{"positions": "rope", "rope_theta": 10000.0, "dataset": "wikipedia_en"}
MLP neurons of a small language model. Each row is named by its layer, matrix (gate and up: input weights; down: output weights) and neuron, and shows model dimensions 0-127. Each number is 128 + 24 x the weight over its row's rms, rounded and kept within 0 to 255. Numbers have three digits each. A neuron's up and down rows have the sign that makes its largest values positive.
After each neuron's rows is what it responds to, as a language model described it from the Wikipedia text at the highest values.

L5.gate644:107154155111115149132137147121159180114138142140112158142119113127132193108092118119097126162139179113163117109167071145089159136197155120145116080124101132137112106110113101122074158127146152125123115092139097157145138134164151130136123116120118161128105134112174123142107128075114150139143141113164100129143165143161182138131119093095103124123145136110159127108115112130131124147131
L5.up644:193125163129130157084143140116091142135109098130123108126137130116110094105101170158120115129110088123092141148145133169129157101126156138081115128144158141149121131163142125135106132081120136145144114152150112084151119119154094136166132129149111109126150100205100132160168101115155124120105136135111140119063146111135144111171173116093104165171137127165116114136136163134129164105154
L5.down644:105119094151162144175149073141115113138162099153138117147142146141100120146116167104141118116106092137102111144131113074144111154130102144144106104068122136115133104119115115137123110160135163116154121073128112152159113113143132129148150139094160113151132149115089145149141129125075150092109111095103107134114128141135121155130119103126168153069092102105146174178111153118113124133118
Word-completing suffix pieces. Final word pieces that finish a split word, strongest on color words (yell-ow, bl-ue, bl-ack), also past-tense -ed endings and standalone " of".

L2.gate374:142131120122146127122110148139121128140140144071152131128137124165125086106108117142102111132153133130134168117088133128141123057129135134108152137157074115098161137144176162117124130132109133164154129103111142087087147150118098129124067138122100070106133185130132121149139153123150166171149146082091159099127140152121154147111120122120100079142089171137165112171125144117111132155151
L2.up374:173122135125156140135134136131091129119139167057158105126121121139132106091119158112105147097151105124113133112083125120134108063150138138109134143112118140107171143132158170112125128106087131111142147131116114101124139104102069130120066158103138092139113157139119117113093163120159133128156123101089140120159111109161132164119095154113114125139094166133147091141121125145104092158153
L2.down374:116128145155174114125148125118101104101133145110156157157163164140130129158152117119126130171088123124115148130150163130101110130135127122120108188125140122144107122126128149067146106137091097153139127116175132155177139133139130107150136097118171143149126102108095126157110127085134121128103128117154138075150135129121082150073101141118126153128123140181097144152090145123132117138146
Common noun endings. Final tokens of common nouns that end a noun phrase, often completing a split word (spec-ies, v-otes, T-ime); strongest on Party and life.

L5.gate637:096122143168139118126148100135088127130120139173150146099172092148137150167119117103117119144110127152106181126130094107114116171082115123147132134098110131183131128116123135114115095121111094145099109147126102136159127151204124090136152126130136114143125072149146159171146163142079110140111120131115123106118091137084138117139113149114108118160152133112154166142099126140125124148154
L5.up637:069124094097139127146113149116113142119145128160149116127145115143128158109138138142171103130175148124072119144131074124127136170129149083168128098152126124117170157153143125110133151163119084136149102133172152152142103129181123135155112123161144152148045099169103138097163165118102094091112123110119140128127083122119124126138144132152125176156076167129111136143132125125114159114159
L5.down637:128170091116131151092147060168131181083152126129097111123165118134118158130130121099109120124162124103131200082117103138132145146140157126149110135143147147126137128129126167197145098120133119103113137159141109135150135146118157118123116156130171105134171162169150142124136146138088115134135192109121121130110148128111108159115117099172102167132111179121123142103089109113167135122133
Infobox and biography labels. Word endings or short words that complete a field label, section heading or life-event verb in Wikipedia infoboxes and biographies, e.g. "Sp-ouse(s):", "Release d-ate:", "X d-ied on", "Personal life".

L2.gate150:149120145149116133170110081151133126128146159163154119117069121136119123155127110124143179121157122116147113159131122115102129136133131158128178142123138163123115166176127149154103116149141099135172130088174090110148128128117079164145110109125162118154073142103123109126109154111138099162130136110138154087150084125146162089149106139096130127127168139111077117174057124166112129144076
L2.up150:107137175118156084118110161128127095136092084112138133104108126100151145152181117147113162143115145103123180106103159150138135120133111140129124112132114115139088171135098100115127168114134143157116154112107090122134141168181188170147143157144148104169119141115168124143095140121144127104152140145167148138142146118153124149151155120123179126080111148155097118097173100180128125111144
L2.down150:177102111177137115157138099119093132121150113201172078144120123110150126113114112114114118121172143091114099159136111135135087121152168118138117141117177103137184138157168147118103141139109131115123086108135154173125129145105128115132116118101089162065188139117133123107119139127130121139149137112130117131122120113126140119135186132129110106130139104115139134177138101112139113158148
Mid-word vowel syllables. Short vowel-led word pieces inside split words, often foreign names and places, such as Khark-iv, Pikk-or, sp-ot, k-ol-odvor.

L2.gate249:133136134143158103127139174137091094133131128157145146128088152152139147124129124115112116093098128085117138116157129181106141114139130175118117111106129153151174163126113084119121150114146119131078125135092084150090131140097174160148149154111096140124155117124159158108161080116121120106109114081148126138168144143166151154143142116136166137109125121137136123102150124125134131088100
L2.up249:155092185094132126076100151133129142163113087128119100128103112121130158114183134167109140106151132112148168133129162152092120181136141136156097151101098112142139124127134165129144101144151109139098090120151094145159120133145130112123112150107106138176133137094148143093127143114139128165121110107117113146151101127126139155142143170148098151118086123158112120130103156091108137133119
L2.down249:148113101172130109115110101162126159136154136139155121149144148072125131141104139132115070114135091153128081141109133121150095152117147132121105140131108175131160101172142131143170125095131107119082135113133128127145111107113120135124110132135146145146164104137111150133109131116125129091077136131165176111130125132106132110137124135125133142131123121158154107074113139103139120136109
Word-initial fragment "al". Short first fragments of multi-token words, mostly "al" as in et al., although, along, aloft, plus char-, Car-, Al-.

L3.gate186:120093118112151107143112161123095145176190101132152115086082111106140134122136155125136142125149098109093141123110160137099135089120146124119113150124097138123120115134127150130134125115127109126121119101119129141122132110111143124097140145161159094120144145142154138146089057113107094126162100166103150142112119099123124121133138133161139133130119128107127157132144101087113138162095
L3.up186:150134040165097070178136163101075151159123125151131140103135123117131153132151117107111103136125105148114180121106132117091126118117111125131071107148127102137109089125135121139136157112133138127117126116153117126118148113145137096146156120138130122117113101131107114074126160115090165090117090148157128156104146135146111129116148112149109109125099143150136149103092117101134113111104
L3.down186:106129112167109136157089120104130133126128086157088096154106150103129119102110192106165113132118145184133132146141137127131105126126158088120086141109124127092140127089124120135128127200106170103127105138151151116137086144117149134180163158097105141129078096135125113113138146120119126109137122152116139104127094132128165164134114114147126153114115174130099100110118107108097121131142
Heading closing markers. Closing equals signs (==, ===, =) that end wiki-style section or article titles, e.g. ==History==, === Consonants ===, = Samir Bakaou =.

L5.gate315:126118126098118116100167139143125151065119137112088140118102201149161151106141149069138112116087124140130126158164107126114150157088102122113142148154141137082099127121119120147132163103125111130114110149131129091126162138161122104135126119184150123128140158163138140120082101145099139118134114126140123151117114109110117118132137126086151107120123106134120107083141133083146176126150
L5.up315:087150106141112162125150173134135123076131134138061124123137133130151108155134124147129109111113132166129125119146121104133169124120146154098137096115153130122109133179148094115127091146152101121177160141086148099135134101159099106099071115121150148185096107133088131129109111152118127117141112138150157147082112132143086147117108143128147123138130155123139142156152129158124123163140
L5.down315:122161154142137133107097151154132103100102132095114131103146141147100136114131162131112132143115149126130166114151122123106146143142111078127113130126135102156123115121179145122110148159096128132120154106090117134128089135101082152132127141128139167149171154095162129144121145181166132149118128124151124136125162135171152096159139137093162090131128151126160171168155129157137120105112
Mid-word vowel fragments. Word-internal middle pieces, usually a vowel plus consonants, right after an opening letter of a split word, e.g. c-att-le, C-and-idate, t-ong-ue, d-ow-ries.

L5.gate360:130154164120101105105144146122140115137097118114138153163133129117106123149146118103141125088120112117121151117123129132131116135122166126148118129138173152180137098131105126136081160119152151142108136179146098084073060099140156134117104119155109079125172128124113126164150117114125114148178117144115102104086092135098120152137136136092110160101107143136168142081111101135164138128122
L5.up360:146146127123100136131082118145150169111167136137128127116135109141132111089107128130110117113101121165111139081171147167159119126113169137090108127131094123123138120116169123179119173109145120121135086187133127125110156133112139154117146133117124145113156113135145152124116136114102143141070177185124094099141128112117123131128142141092155129098183102148157070138142179088105183102112
L5.down360:103134131131080120144111134098191115129136122141159143136148133146096148112119145105120159096091154160099184126139154120122108133146138127125079109098126156134177131093178129047099152129157158170106144191134141106135082109153135149145145137104116103123164126125113176102121107161102113161154101167144133157113189146121087129141134124104151136143080135126120113117140118097117107113132
Formulaic headings and field labels. Word pieces and connectives inside stock Wikipedia headings, infobox fields and table headers, such as Notable, Conservation status, Awards and honours, Last season; also mid-word pieces like Bus-in-ess.

L5.gate552:133092118065162139176129156123116101115143146135093118122141114158153111093127123147141099073090081152134131102178157122146143130116174131115159126149137122122150138151111131134111134122155121141076181170122086096155150140079154106099087127106110130125133124137111142136173130130115142116126112136104113122124108122111123124130167126163108105113081148124129115146108130113101162151094
L5.up552:116141155170139113183125131132140145125185075083156135107151120130141148113132142169111141088100163125105135083127131141132110111130144140096156093107129139131123111134118112110134129113129187150139121130146092108144105150122128152111109096083195140100143107108126121107123173075138156118146170144135114096169163125121092126098133157102074116112131118118093167129090158100114128086091
L5.down552:130111129142139089141122133107101107134110130094149125118140097096161165072122117118076129124120173123154115128145146149139095125132186134137120150146155128165151120132125166098121077142120151146148137126095111135141150126138153119123117164132174097143153198161139104150133129180140182153119138107111126132149131143163114140136113126149173101160177104185111114111101116136152074122147
Adjective-forming word endings. Suffix pieces that finish an adjective mid-word, especially econom-ic, industri-al, n-ational, soc-ial, often before a noun like plan or strategy.

L3.gate470:170158140084147175098129109141113135138139109099110097123152128098093071096101143091108111148097112143132119127127134152153147107147102121110134147132129116103095093116152134117122132164124143182084139151117124134117093129169161109132145099126105155093185110084125113139163083101128182097139080131091127128145128118125093174102138157117110141129093150145123109141143109146115131171136
L3.up470:105118117137125155173146140107089143154124167170140169147106127119150102118135147155139122146139171141104106121184132129112077129111127092112136136132126170127127147072100217150144096129103111111135148162153125090169106129143133096086126142119126152134146129107130118137116161117166178153136104128148078143119163137128202119101131097134118149130112114120143086057140106160141135122146
L3.down470:093119125122163136138129104130125128162167101101123127152155108144130159135141113126100110131101126121135161081166132129113151141140113140121142142119082158161155076121079157098101122118193092166119139130144083120130153141110151104126160123059155141125135140150117143151135143129153098091169120162135100140133105125119144110158075123158118129182128123122148132166138145129129109150167
National, state and public words. Word pieces in jurisdiction and polity terms, especially national after n, state, public, plus municipality and tribe fragments. Weaker hits on other name fragments, years like 193 or 183, and season.

L2.gate210:111127101142140123101115160109149161112112141114150102094131194161161137126120072114132073107113108149137111144126111155178147137102086095132132103122132102152088113155137108100122161106124178157140121173165149104143122156154145119100097126155136135136136106159137150118095112113115151125140060130134150148110095155130083103130164177155099155140147148098116137132120132155127118117145
L2.up210:126135148113129146080175096108094183170147116113118130108138080140092106113150129161136111161136153099174121140133170108135130115164146083147110130163142115101132127141120149140138114112124099092107153119160160155115119107113111118104146134111119110130146143134118106163063132162129162151150174155167111133120100102142097157144099185159148132095160127146125118147144129137158100124103
L2.down210:124125114120165077151111132119131156176124122129145134129148146182096113144141092119172078091118108121145100109135180082113175147112084102124118157162174143096109109134180127112148134119104124144118130119119104124124094130162159114108126114130106141152074132099102089145108114129119190169131110117118125108115090138138129158081101090108098148165134104111112099146121124107121131127125
Mid-word subword fragments. Word-internal pieces that split a common word in the middle, such as tern in alternative/Internet, ric in districts/price, che in Orchestra.

L3.gate305:148186150130109137133113103111139142148131140164126138162175135127143133121137117101124098113056143111129143142148129100109133131086116129117082116119111153095144141119166116137148084144124149093149122101151153161117124071166097131121125109131130136121123106128106122094142084094178138133122153139125125123133123171133123128112153128071111108161122106132105165083139174101176054135143
L3.up305:147138153136121110145120127161103095172128163163117083145131142136132112164108125161128109105104119154162135124125094164103114085178150118152106117081130128146175135142122104172134144142126110124139139138155140136135138085144107141136145126116064147136108137204082131125111115138144123139090134122083133092157087190116143129089120080125127119124127154138100149151136162139118092135146
L3.down305:137131166067144128161145102171142138120107101117132127107118080126140116159156089138103176118089113137135075105117108164173119102130105133118115106111100098131121113135141136112135142165145117132113161142156170073157151136165101094129170137145133118149100097159153117162127116150098115129120122117081145130123153124142142167103122127115160141111117132106115102144115129138129106143146
Mid-word continuation pieces. Second word-piece that completes a word split after a short start, mainly s+ite (site, venue), Loc+ation, often in table headers.

L3.gate397:115171145056144098162167121138130187112136118118102138114131184136114096109156121137122096088138127116140117132103134129080149160103126140123120123130113130142182135106123120090137139123108145160127151117151102105139185100143157115163142102140114150152103190165146130145144091117110142108146132140148113121153156088127123160168120116134085076143083119139110101112122152130145088112098
L3.up397:156128125143122128093132097097136080127158109120168160105141126174122126141107105107105110078126108182189142122152122098117119107160092148140131160087144132144131121110151117108047129087125126113136137130064164139176128138129170123133133101104134149120133141115104116150117105093098138140115126150125104153146137144102115149113136118120142117143121118124141154151129151120119126092168
L3.down397:127111102108159108114076126132167155112155125085136165126092166108118136089157154126111158150129146143122136078102112189131119054127117112093198098136114103139128131162122096159140176120152151129082151124150120108150135145139083120135113133111139092137127169129170141120140128087128114145129134140121101135124122121099162125120088133111103138078109102177124157109118147136156124102126
Mid-word subword fragments. Word-internal subword pieces, often after a capital initial in names, such as K-ir-kwood, ag-ric-ulture, insp-ir-ation, trem-end-ous.

L5.gate684:146092185107133121127127125106111174134084152201126153111119124098162142119115129127118131112130133083118135109142131134121125143128162150152138115128126150123123125128126130135167151123123128072100070144172123132132116124107103115117104131137108121143144117142120202093123158101164112098123109173104133152138145127167094126117059110126103137140097156150140122095120120102115183110087
L5.up684:100158113134112111146128149120173113153118125187132131136166143145139147157148140106144116153124163095137133112102136084141114150181135145123142118179107113121121114087105145076132151153150177182126123132117092151117128118130128134121127137101113140164163135116132134131151098097136120133121117106113132163135152083120147114083109129085129112114117159137130151106169076157129119101100
L5.down684:191102134142139134124112091102178116134123103132125155112106144142113123124118102108113131098136117084174115152120078113148108119140159098121169127133135134143115140143156156130143165069133145114130155150115156129136126125098115109121171126221087177129123128170115138131128123106135141124160099131124145129120080117120110124177127122106132136106118103122093130062127163122119113125154
Split-word verb endings. Final word pieces that complete a verb split across tokens, such as -ed, -ing, -ates in announ-ced and acqu-ired, plus particles like up or out.

L2.gate503:152109129107132115151150110111125135143103111167123151168190101102135139100143152126119141137114142124128158119146129136113150129117129150107116114109165176141108134178096130103095132093137132121106092140121122123142105141135147128095171172134099126116107130156067167123112135102142113165130120143144166143142102157114105130151136083182171144144118167124118143162116114127147123160102
L2.up503:090127127157139137139108075133117144119106113093089126152137113136149109113136102128135159140104140125127137138143111136096157152118156127080139131102162113091115124173095128081121135121110126120073084172144139109146096148102126123104118110149129126115120167159102132124142121133152147151122117115138157132090132113145129138153142101143141142151109112066108100132077104105145152134129
L2.down503:091128141164142144076130104180114146103137106089126110128122140123174080125115118146148128127115130122095146162133165157120124173144116133122124087102152085127147146166119134101160160093104143123153122166094143082132119147102133137124138121161113134145100133114095160139165096132164102111155136105132130129130138089141126063148108112106111174117125135096104101167142155178152148108157
Mid-word fragments, age ranges. Word-internal pieces right after a split-off first letter, like "and" in candidate or brand and "v" in votes, plus "from" in census age ranges.

L2.gate4:149107113135135123148122151136105113122120141166109116135108115095149161095177114140163115174110127141086133072121130136129091146113136116134105176124131120131107101146144127166137121152105137139161098137108114139099126119109136114114107154138166117157134105135124159164069134117104156139114181137115112113118117117137181131160130125129158095100141131119122094147145109108156153103143
L2.up4:119125099130141142128122154151114128124149134150118134132146123094174146128209110128133123143105111124108162103179131140117134155145138083143119186123120126125103085124114120193114117141113121123138123090091131177118099151129114106101112097148159095125142107146112165148125103138106134097115155154120118147108139111121146152154137166158123129151134136136138124178172119112151153167134
L2.down4:123100140116111137159156169171144151100126120141127128127111086142111111129173144153126125101121153163125148104137126124115139121167116068096136175157146143131091109133054100165121102090133119112133118120144136152141119121153140113154145123178129147134157140105177150157105139151128120135109164133109143146096139114117167179087133120126113149136179115170126109135112103088150122102132
Clause-linking words. Words that open a subordinate clause or connect clauses, mostly relative "which/who/that" after a comma, also "though", "however", "but", "therefore".

L3.gate1:157121132143120143137132121141147114097176120133106121126130143136114124130117132161091060153120145124117101122131065095110153136077144123192121124156149132092169139166111132113115181100113132101128155127148114090134093143126110165149140108100127094122142142171085094110105116090162112145146107126126129158134123154122145102124136135165142091125139094112125150155103110150145089086147
L3.up1:142134151151138124109087121106142130135134105118138161134092164124113167138120117128138138109149098127137068126150153167095121129098164126117110118070111116123101128108109082091098116121128113092135098128127177126104131151144100134135116175115127160132123127133114143110101155124161146176105128135142110143108148097140179102139118115145151096133118142107115109138123126127106110071107
L3.down1:134102132122129080142138112114129100123113107122147148156123149119126130141139127156117113085169103130151140122113137105052149144131131110164100122136139092130138130141109135099101095138181136123121115128113121138152138110156084122135127161112163137112124160116137094106158106096138146117152126137138097153074132206146162128114092118125107135138114126174067167141179157107143137090157
Word-completing second fragments. Final piece of a common word split into two tokens, especially adjectives and colors: lar|ge, shar|p, bl|ack, b|old, bel|ow.

L2.gate666:135165193114145127113165157118090126109186152079102121159112144112093134108114136142148130137104104139107156135069144134118141142118092109127132139129111169153140107164114073105114118129137079157176171154126095158137173089106145116123116169108132132139123119183101153131146088085149107128181111090091137129136129097091089142134127153116144133103135111129110135130149151127116093129111
L2.up666:147122136111116141095149148147107169088128156114121113165130136122119092096134141139106135153154118132133145129130108140113156164147108136115146113145133136135137111151162107111119138097141110157167156103154092125111146077137115088142128178154060101133167176159144177107192070135119110151149135110157123140130147160116096127179103132100142107111164129115123165140111151108124111120119
L2.down666:145141114114152134133111131138105154117160144169104174109127105121111138143119113113116125111085142121132128129120170098165161125177120155103141096100177078085169129138119133100072141148157114150147126108111098105110120089131084138119133098178101129094115162101144136127133129182168111134138141143138148101136111151122160117136143125123128107121106195118153121117110126131104137142155
Word-piece after capital initial. Second word piece after a split-off capital first letter, mostly in section headings and table cells, like P-l-ot, P-ro-duction, A-d-ministration.

L5.gate631:137145118101140129103141119138171162144157111139141102126136118102096131075184070135136135166143121126100140094107131120104126146126137127132152101166086146113158083127133150140145115142109159083118101135054154100178193140112093163131135154092112079108090153126152139161140078145132133128162141134118165128077170127158117142149128100122134066133141133205135155088128138124114124113143
L5.up631:094122110153135115171116091104101138137103123111153069134122082115108147151189101128142088128121137133083115182127135127121152134142130165105159137167135105105086121074108107140119139137115154109100129123147133106128148138149108159131099151146147095124123159122111146102128163137113146151128118120155158147117107134155103124146116093128094080122102098065143140146128142132107147149124
L5.down631:099098127145194114130070126164117093135128158092110158094096111149125130138127136153107118144128107114151121135164135129130140121135128139154076140110150128138135145123097151155113145095162140126109154133121121129146103132143169128132112099164151122130143082124091083143113138106134121136147178118142101140151141109104122091111136100137106146143163118081115125128117149122160129132138
Mid-word name fragments. Word-piece fragments in the middle of rare proper names, mostly foreign personal and place names, e.g. Rajkum-ar, Smy-the, Frankf-ur-t; also "ough" in though and although.

L3.gate45:132130098171155137147090157128148104145153188141130104113146154100128135114195104127105119136112144112164111122151143132138107113147105135128127129146127102079144111125123054124134128124132137125120130142148116129130079110125084090106136131130134089163103115145111175147105116093105128135146114105104052147125117156165109080141108132134166085125136126139133075139140127162158172106131
L3.up45:126114158113134096148142103109140139116103175130118131157114104139124101145118146117147106172137154106162129127115173141140127118085132092138077176170124127100178119163126147160155114146149134117087145136146107111122115117107104077178146139122128102125167086150129141137181131106167139093138162106127116147092152117132121095194092147127097108144141155132145103142117144131185119133129
L3.down45:137145106139149088151132107128134156117140108140128117167125101109132108125166110153119130089130112130128166115084119117136127073122131140169105153136120107080123123140145122125159133146121145167098141204141079095120114170125133151121089126120130083128145160127122111133162134165144172091144143116089172131135174145126145150163099151151126115125152127084180100115121114096162147084127
Clause-initial subject pronouns. Pronouns and anaphors that open a new clause as its subject, referring back to something named earlier, such as He, It, This, and which after a comma.

L5.gate670:091119124152114092128123156120157103121123145141128093161124131131181154113127113130123107071102141143139148118110148143130106085167128178179129117134105140101123123154069121144123132086149134100117171161126103123132145134143116153105084180164128117132072153133137096177157144142147107173127111155114124151099112125121112143092136101188139125091114130126099080163106120118134131144092
L5.up670:110133145107154147140148141105138141138135116118189140109107171083089138111071110111080103096134127175116096158103142146143095099154062147149122162114170144126133149102110137088127151086123116131153148112126101138118146127110169113139118126120124119135137123139068161168139116157090134123101133164156155122112139145160135134126108149092100163151144162108146103190115088137105113179114
L5.down670:110099097176118100115104112151115118118130102149148099111090120107140123157123127147115133109122133092124162148120129114086165131112136145119104148106157071129154127086129124145150154127150111127131154135135131090108140128138151128155164123086161119144134138073154125100121135107153137131113096116168088088084125127140131139097128098132097096114134139159102140117142154128111112124132
Mid-word suffix pieces. Word-piece tokens finishing a word split into fragments, especially "ric" in electric, metric, lyric, psychiatric, plus "ical", "ts", "il".

L2.gate358:109119130156152083144182155133089108146147120152141122096140106157150110094101118130144103155124099124148129127122079134065108136112153133123108117110145090138119138146178174111122136127099145144144142116140168111143115116121116182116084132107105129151129150137151120119104117100136146176114136092125097119124108095141122143175127116153131140106136136135146111122094126115112133101097
L2.up358:170132141148095139120156119102127165049145151131087108139087118140117177119048144143126121182125152107105157146112122144073119109100132143107105134131187116175114128159133139168175131134167125144130130133140122121133131090096118102139147141106138184138141097147136135160151135121143146151130117155089127169121159158071127139144125144148120133115131136137129146086088174145171102152157
L2.down358:143112137148100152098154122113126141108125119123111105135138096115156176099083112121143138135145166119144096148162171127114130093128126164161123111132093146156100157136152138121167172136122111132122074137133106119090127108135161162112111151126129137138096139138154126156128143140116116142132135121099131120108110103126126137182131125144168089111144123159166092133103129047162125122117
Table row breaks, word-start stems. Fires mainly on the line break that closes a wiki table header or row (chart positions, track lists), and on opening word pieces whose ending is predictable, like pop(ulation), gen(etic), ac(oustic).

L2.gate7:156089080142148135134115140127145121114134108152138105106119121133140121127126091119125114109144124161096138157146110138146128114163109157153175089111116128181121177145184178165100131144112125136140069104121089096124132119083126114097087159101150152101145137139158116200158145085147098123089123144107129098122138151084143134133118166111142141115115093116111156139124154143118131100121
L2.up7:158128139049146105144133102144105134132132155139160137134152138143111136167122137130153100167111126107094159111110103131087180140134128128129153136122136121161136135128123129167105171123115148130151130068116118120138108112148112139122167135154104115066121067148150102114132147086123119115131153142175152120136151158140126168150116110135116136073148146152126152090151155158130115139132
L2.down7:089131132119109128113124096104118163155123107173164104139116120127132108121141151099130106170134104165144143165138148167130131139153110118117127130108101125132108109112109127114073153111113152122124100088144099196095066141091106126138125099107141167123122112131108136091147105101176104098156105131162153084135146116134118115119148135137127141151117141135139154129140168104151103149151
Section heading closers. Closing == or === markers that end Wikipedia section headings such as Early life, Career, Filmography, and weakly some mid-word pieces.

L3.gate124:116130173144115137112154113125163156131165187150159132130120161131111153141137174111123114129137136107155167134134124109124109153134107112154125136095132114169141106131116119140146135152118162125104098105180164171112119125144139138100132180126123113135148174136110101123151093144159109126086118168084092143123138129134160117117135117095150129109105185115135113089147101115090109089134
L3.up124:138116141175106134086095148137111123115132133194082138099120140098119126145138141112135135125080134103171162142117179074128115156114138123167108092132127122152138128140100125155114144167171162172106126126132180140143132145117148151104117155102095176181118150118111157134140132123129101106099157138131120157088065108143154148125137131120139134148120208120131105142079120124116136081172
L3.down124:104145096133120138098149119124139131097134059143171164105137130094145128152147127140143134133131123119134110151157091147141115127125133141107148096133135118123123084124123135111141169128126140117079109100100107110123137122148147110091129136145081117139116165108102128140145137109129141115150141141137152134116146152145159156122136134098142130135152140167101145111095138102128136132122
Word-fragment and table-cell tokens. Two groups: word-piece continuations of a split-off short fragment (b+ased, d+ue, al in altered, alive, along), and blank cells after | in wiki tables.

L5.gate263:152134081095134137143108100143143151068104102158156135149103096147127131087128140128156129097100164106117103120122125178125120164128138111131138107136065137109142142121136124115136102104110123146138128139182157094135183151134118148128191094083120145077097093128147130107105110130135151090120119157165123163126091124070105112100141151124131142128103130135107105087127133111185130151135
L5.up263:120155109149073120143154095119120105100157154131158137142108128106090171117155105128127151079124110097096119138126114136124123109143129107155109121135163127171108121151114123115153104166154093141132084110153126110140128163123077144121151132138137124164078137150122118142118104133118172081135118145175169104143124102099134155143130139112113118115144152108116122121112135076144130141118
L5.down263:084125154152103178122103163143160105137122141129113113148109104120120128109167124130136131138149165145144161116162130125110151150132089124182086126139092209119123103111136139089140090154136143113101133117124107108116150136137087136119179135147142125116117133140132132111114154122098140094111121130113111140170147128123110127153117114171144114149168143148127133121172121118138165142152
Formulaic phrase continuations. Word pieces or words inside stock phrases and table rows where the next token is predictable, e.g. As of, approximat-ely, e-very, row breaks.

L3.gate93:109117104140112144139102095156125156051116131117079142181185123154116134134155140103098122120100147105107115130127128134125113129134080147136135131147135131115078105118123127164166098122160152103089130144095113114137108128126123112115118159134130107141156108172079176172121137125080117123165115115142158133088119137098145125126159124117131138118127131177109106170100134113124138120097
L3.up93:136114125124126139120104097125139181127156113089135133138137090156137127124177122109133107146084129159127146146115107186132127149135127154149140109154133148100109085107111130114155138096137149111108153152096151096100097111144134171088149118123113108116183098137086123158143117101080078121129104144154066117129099122122098141151118139120113109123149160140126127159126141133139130117100
L3.down93:118140124125170128080113138103141133147156132135131110132175087157093118127114141106099102060108115131081123094134099125109134140096136145111146112100139159107093084157124165143125094149127165150104122167151133018132138144140139141084129103127094102116140103150099120083110087116089102146145131181109128122138129134121106091105111099115139159136119125127120143149117104119120123110126
Quantity and order words. Quantity, degree and sequence words, often as the second piece after a capital letter: more (M-ore), least (le-ast), following, early, first, many.